{"d_mlp": 640, "norm": "layernorm", "qk_norm": false, "attn_scale": 0.177, "bias": "none", "init": "uniform", "init_std_qkv": 0.0293, "optimizer": "muon_variant", "lr": 0.0101, "lr_mult_qkv": 0.7, "final_lr_fraction": 0.0, "seq_len": 2048, "doc_mask": true}
MLP neurons of a small language model. Each row is named by its layer, matrix (up: input weights) and neuron, and shows model dimensions 64-159. Each number is 128 + 24 x the weight over its row's rms, rounded and kept within 0 to 255.
After each neuron's rows, "fires on" lists the tokens most often at its 100 highest values on Wikipedia text that the model never trained on. A number after a token or word is its count.

L6.up355 [106 148 150 136  92 117  90 115 149 112 147 116  98 138 119 127 122 134 123 121 139  91 120 167 163 155  98  84 137 165 116 121 130 143 140 113  94 120  77 153 135 178 105 134 138  84 107 107  94 160 116 113 154 141 110  96 111 161 168 171 169 106 151 131 107  91 145 111 148 137 105 130 139 129 134 126 131 144 152 178 120  97 125 143 134 128 118 146  99 123 116 141 147  80 135 130]
fires on: ", " 39, "| " 27, "(" 18

L6.up304 [145 102 126 145 152 158 142 118  89 151 156 146  90 119 104 149 167 168 108 177 119 156 116 124 115 102 119  83 197 108  85 136  90 153 160 127 120  93 148 104 146 128 127 156 112 124 122 154 141 149 153 115 134 139 127 144 158 114 104 129  93 134 155 143 129  97 130 130  84  99 120 169 142 158 152  98  85 143 105 120 151  80 119 137 125 104  93 140 140 142 113 115 180 176 140 159]
fires on: "s " 18, "es " 15, "that " 11, "They " 8, "who " 5, "ers " 5

L6.up506 [111  87 120 155 149 138 162  99 144 174 133  97 164 128 151 147  97 138 117 135 150 127 121 106 123 138 154 109 125 119 105 140  77  92  94 155 151 162 152 132 111 153  91 115  97 145 121 112 122 126 104  89 145 140  89 117 146 130 106 146 105 118 106  80 134  88 132 175 119 142 165 115 122 183 147  80 105 165 126 132 126 155 102 143 126 118 116 119 152 168 110 115 191 123 169 131]
fires on: " " 41, ", " 10, "0 " 7, "7 " 6, "| " 6, "9 " 5

L3.up320 [127 128 157 178 140 131 123 110 120 114 106 146 125 128  96 119 119 106 147 137 123 145  81 105 148 170  83  89 124 162 142 123 108 126 142 129 119 107 160 129 128 132 140 174  89 112  84 123 104 150 121 107 148 184 123 168  83 155 122 103 124 109 111 140 140 122  99 150 159 126 100 117 163 119 139 135 132 142 143 151 144 150 120  95 131 143 107 129 125 125 125  85 135  81 147 140]
fires on: "8" 23, "9" 10, "8 " 9, "199" 8, "7" 8, ", " 6

L3.up534 [105 127 137 137  84 125 121 144 152 109 107 128 136 116 164 146  93  83 109 155 157 133 129 129 107 135  83  91 133 143 169 118 133 119 155 160 111 120 173  98 158 132 113 139 136 139 159 159 128 128 138  86  95 108  96 127 164 112 137 123 183  90 136 148 148 123 100 142 106  77  93 166 169 110  80 127 105 165 132 136 151 130  97  82 140  96 129 175 148 138 105 151 162 129 139 118]
fires on: "University " 18, "April " 13, "September " 13, "October " 6, "November " 6, "#" 6

L10.up90 [143 139 121 176 148 130 131  90 126 150 148 111  92 153 113 165 146 149 141 114 133 151 175 128 132 109 113 126 142 129 139 164 118 128 115 128 133 164 142 150 150 168 121 134  76 128 157  98 128  87 126 114 151 162 119 144 122 124 129 105 160 140 134 130 125 164 145 117 113 139 130 132 120 152 131 148  94 118 152 122 124 104 122  95  88 154 111  91 138 159 163 122 129 155 167 124]
fires on: "re" 18, "rec" 10, "ep" 10, "ac" 9, "i" 8

L8.up162 [ 99 122 150 105 131 136 145 152 129 116 133  99 158 129 152 143 130 141 124 128  96 112 140 164 107 177 141 152 120 104 119 147 130 114 103 152  94 122 125 161 136 152 144 169  87 118 133  97 131 121  80 111 113 127 150  99 134 101 103 118 131 132 137 104 130 122 149 154 125  87 150 152 138 149 144 131 121  70 117 103 105  77 106  71 174 120  97 157 151 113 128 139 102 122 137 132]
fires on: "i" 34, "L" 11, "I" 6, "K" 5, "J" 5, "il" 5

L6.up271 [139 109 124 150 164  78 121  94 150 123 130 119 111  94 138 108 143 150 128 131 123  84 143 142 119  91 135 110 127 137  63 158 161 107 100 110 123 128 169 106  89 131 138 165  96 133 125 133  96 130 151  91  99 137 136 153 141 126 113 118 171 176 145 139 141 131 134 138 112 154 132 137 143 125  75 161 154 141 135 135 117 142 151  97 129 108 118 148 119 139 159 143 126 176  96 113]
fires on: "A" 25, "elec" 24, "e" 17, "en" 8, "es" 7, "-" 5

L3.up275 [158 163 133 141 117 123  88 143 145 101  95 129 138 142 140 127 122  79 147 108 115 147 109 123 139 147 103 144 180 150 131 113 147 163 106 162 109 117 135 119 142 126 190 180 152 107 138 138 117 102 113 128 117 172 162  65 150  97 143 108 132 134  82 119 114 138 120 118 104 116 141 117 160 138 101 125 131 112  97 142 123 152 164 170 150 140 144  83 120 107 130 125 164 138 108 129]
fires on: "it " 22, "It " 18, "Cour" 11, "ower " 8, "and " 8, "South " 7

L8.up576 [123  90 119 119 138 180  54  99 122 146 133 113 139  98 137 150 103  81 118 129 142 120 155 114 109 147 171 165 128 127 106 112 144 103 119 136 127 126 141 130 104 140 146 117 126  99 165 164 127  84 176 137 150 125 118 127 147  98 144 137  91 126 165 130 155 109  98 113 123 140 158 114 140 111 121  93 125 145 122 152 103 145 116 141  83 151  88  99 111 109  96 156  92 115 132 138]
fires on: "t" 38, "his " 13, "her " 10, "inc" 6, "T" 6, "b" 6

L4.up224 [135  72 173  96 139 127 135  93 142 147 110 149 142 119  83 100 154 141 133 105 148 163 130 131 119 146 137 159 155 153  90 139 146 117 158 139 103 156 192 115 112 148 166 139 114 116 127 129 155 118 192  98 110 145 140 137 130 126 146 139 110  75 115 136 145  77 131 128 161 106 136 104 131 132 124 173  96 114 124 114 126  96 125 111 143 126 107 149 158 155 168 137 130 112  48 141]
fires on: "es" 25, "ab" 18, "ra" 16, "os" 14, "Ab" 14, "ous" 6

L4.up356 [153 155 140 127 127  97  73 109 158 132 138 164 165 130 126 147 117 147 144  99 130 120 126 138 156 173 122 112 128 152 103 113 113 117 118 133 136  87 134 170 135 178 140 118 165 139 130 119  94 107 117 147 135 133 131 135  93 125 100 125 151 111 126  87 159 117 151 126  85 155 137 129 133 141 175 159  99 117 123 202 129 125 102 109 168 146  99 131 147 139 131 133 143 128 110  92]
fires on: "(" 30, "|" 22, "in " 12, "to " 7, "| " 5, "vari" 5

L3.up466 [147 114 154  93 110  95 113 119  81 113 150 138 123 133 123 138  96 120 137 117 131 124 143 161 102 160  74 122 139 143 158 137 120 127 140 148 122 129 167 113 130 126 152 116 130 144 158 110 137 115 110 177 145 139 135 127 142 105 113 108  71 135 128 116  80 151  70 109 152 128  89 127 141 117 156 161 141 126 133 110  79  85 100 148  95 155 139 139 118 152 116 133 109 114  92 143]
fires on: "Mc" 29, "No" 17, "do" 9, "ary " 7, "ity " 6, "me " 6

L4.up153 [129 151 147  94 128 110  77 119 162 159 110 104 148 158  98 131 138  93 125 156  82 104 122 112  94 166 117  79 119 145 114 135  92 141 112 113 121 155 136 153 170 127  99 148 138 119 114 165 163 134 125 116 105  95 136 162  85 137 102 146 125 155 162 144 131 104 115 116 141 129 156 123 108  84  92  94 127 157 124 144 140 125 158 130 143  91  90 153 161 137 117 186 139 139 159 149]
fires on: "that " 53, ", " 26, "(" 8

L3.up64 [140 150 130 145 148  90 103 116 101  85 101 149 159  93 157 189 103 119 128 132 131 132 105 111 110 132 135 133 121 127 111 122 145 151 161 141 122 133 166 126 147 122 169 147  90 145 101 135  98 103 148  77  86 154 119 138 132 114 143 140 164 117  91 114 121 107 100 133 135 125 135 106 143 148  94 152 142 136 150  60 120 175 102 136 143 128 144 156 156 131 157 130 130 112 108 184]
fires on: ", " 62, "= " 14, "September " 5, "October " 4

L6.up74 [121  85 110 137 137 111 125 130  71 152 113 114 164 157 120 128 177 126 164 128 121 135  95 177 133 138 118  97 182 146  88 137 110 141 127 139  94 125 114 108 129 144 110 136 139  98 104 116 124 122 134 128  81 132 119 111 139 127 144 151 150 110 111  96 109  96 132 136  96 143 151  96 137 119 124 139  89 139 144 100  96 129 120 165 138 133 105 145 161  74 124 145 132 144 101 140]
fires on: "| " 22, "Rel" 12, "(" 8, "is" 8, "ul" 6, "resul" 6

L6.up615 [105  84 140 128 144 104 155  91 105 115 101  79 110 121  90 154 145 141 146 140 143 211 157 151 141 120 138 118 142 117 136 127 114 104  83 118 141 136 121 124 107 140 108 123 134 122  93 129 101 110 169 100 110 114 153 136 153 137 115 139 152  97 117  97 127 118 162 176 119 143 110 145 134 146 116 103  94 138 126 125 117 157  94 110 122 122 122 134 163 122 167 140 119  94 163 135]
fires on: "| " 23, "/ " 15, " " 13, "(" 10, "'" 5, "-" 4

L6.up363 [ 90 140  96 142 122 129 119 157 134 127 107 139 148  89 120 121 130 125 136 143 110  87 109 147 123 127 142 153 127 130 103 135 129 143 143 136 118  95 111  69 150 103 109 129  75 138 140 112 146 170 124 156 150 132 128 115 111 142 124 136 113 103 109 151 121 132 145  72 105 157 119 106 125  94 135 139 130  92  93 143 122 166 185 140 147 169 132 136 143 119 108 181 132 112 145 121]
fires on: "min" 21, "em" 19, "h" 9, "pl" 8, "pos" 8, "sec" 6

L8.up3 [109 179 125 142 129 115 167 119 140 130 128 109 125 153 160 159  84 162 149 132 117 123 165  89 105 172 158 115 110 134 158 164 116 124 113 115 136 177 146 112 104 109 136 104  48 109 121 125 139 109  94 106 148 123 130 100 157 113 123 114 135 137 105  72 114 139 123 109 128 106 139 167 112 181 139 146  79 102 124 134 139  92 130 127 167 168 134 113 173 161 148 109 158  93 136 134]
fires on: "i" 37, "si" 27, "al" 4

L5.up1 [147 129 142 119 115 117 132 132 177 122 134 132 130 188 135 170 132 125 132  96 106 136 111 109 127 123 123 116 135 160  92 143  99 170 129 106 106 132 134 120 163 121  93 118 109 170 154 198 139 147 110 126 142 141 117 117 121 143 100 148 140 145 134  97 142  76 182  92 128 127 122 163 168 120 109 121 129 144 152 134 129 154 153 127 136  93  99  86 169 140 130 152 111  77 137 140]
fires on: "(" 35, "| " 19, "\"" 13, "." 12, ", " 11

L3.up299 [136 161 133 151 138 112 115 133 128 153 141 123 160 121 129 136 111  87 151 180 146 138 120 145  97 171 130 115 109 141 144 114 110 128 178 140 111 151 155 129 150 136 149 104  79 161  91 123 155 110 132 136  91  99 111 144 120 142 164 116 132 106  98 129 102 115 150 159 113 147 117 131 137 101  72 152  57 108 139 118  89 176 143 149 134  78 142 126 148  85 126 110 125 117 133 131]
fires on: "an" 40, "of " 35, "we" 5, "om " 4, "and " 4

L3.up134 [142 107 117 128 111  63 124 138 104 116 172 128  86 141 177 101 114 135 107 160 161 109 155 126 134 112 152  88 128 149 184 132 125 139 144 142 112 105 103 133 104 135 103 102 153 137  98 104 125  90 114 138 146 109 153 147 105 138  95 116  82 171  85 154 126 124 125 108 159 135 117 149 143 115 143 102 158 109 120 110 145 108  88 130 107 131  95 115 140 152 153 131 165 146  78 129]
fires on: "aw" 74, "do" 14, "go" 4

L10.up396 [116 139 132 134 169 133 120  91 132 137 144 125  97 109 108 145 126 130 108 123 159 164  93  95  92  84 170 130 164 128  71 103 102 115 150 121 107 146 112  83 131 123 104 138 107 138 139 152  91 185 125 125  76 131 137 115 160 122 108 128 166 187 107 122 130 118 145 125  87 117 162 148 144 150 122 132 147 105 132  92 137 116 153 147 142 148 109 126 141 142 123 133 123 156 150 163]
fires on: "B" 79, "M" 10, "A" 6

L6.up372 [ 86 118 101 157 124 156 127 141 123 119 150 126 132 124 103 137 166  98 175 147 126 106 121 134 115 148 152 123 116 146  91 147 114 148 165  92 117 101 134 167 132 149 122 123 155  53 131 142 115 150 117 126 132 180  99 136 159 137  84 136 114 127 100 121  91 128 120 116  81 117  80 145 118 163 148  90  79  86 119 151 136 112 124 156 138  99 114 126 137 149 118 151 151 162 127 124]
fires on: "who " 21, "adem" 12, "bl" 11, "that " 10, "which " 6, ", " 4

L4.up625 [151 116 103  93 119 124 131 118 136 159 114 110 106 141  78 190 133 144 164  99  88 126 137 166 153 117 106 117 125 154 128 155  91 133 139 133 174 121 105 130 124  54 123  53 154  88 118 131 142 114 159 133 147 154  96 133 138 143  93 114 129 114 120  60 114 112 128 136 124  97 153 135 136 125 113 147 130 143 141 123 128 120 102 149  85 136  98 150 135 120 177 161 101 115 105 145]
fires on: "$" 25, "ex" 23, "ac" 6, "Ex" 6, "Res" 4, "Or" 4

L3.up84 [151 152  85  90 126 152 121 128 124 145 113 140 187 166 107  97 164  96 118 164 150 146 130 102 123 113 105 124 168 130 112 100 154 134 167 141 114 113 163 143  98 116 104 111 151  93 129 147 114 145 139 131 128 110  92  96 155 116  69 135 120 112 108 123 119 165 153 114 100 160  95 168 114 134 128 137 106 146 122 141 113 115 117 138  94 117 135 168 153 152 126 108 123 180 151 121]
fires on: ". " 27, "which " 20, ": " 12, "who " 7, "from " 5

L5.up628 [137 172 127 122 152 113 124 154 123 134 136 155 113 110  98 142 103 108 137 160 141 100 113 123 123 131  93 114 152 134 144 141 113 145 117 145 134 141 182 143 137 141  92 119 151  93  99 139 155 147 141 111 163 148 174 114 125 157 102 104 138 100  82 170 162 113 133 120 131 131 119 123 178 122  85 113 119 152 120 150 146 180 152 125 127 143 103 129 112  93 115  82 175 125 155 124]
fires on: "199" 18, "6" 16, "195" 14, "8" 11, "202" 9, "201" 9

L8.up166 [111 122  64 168 103 148 101 134 112 158 147 139 121 158 108 130 105  80 143 152 114 112 151 153 155 134 134 124 175 148 132 137 101 107 128 162 157  82 125  93 149 117 140 126 119 115 129 115 124 113 131 133 167 148 130  82 157 126 152 128 129 164 140 126 151 121 164 132 153 116 160 138 104 102 141 121 120 135 108 136 149 170 165 127 134 130 117 120 151  79 139 147 107 121 145 143]
fires on: "h" 15, "em" 15, "w" 11, "st" 7, "our" 6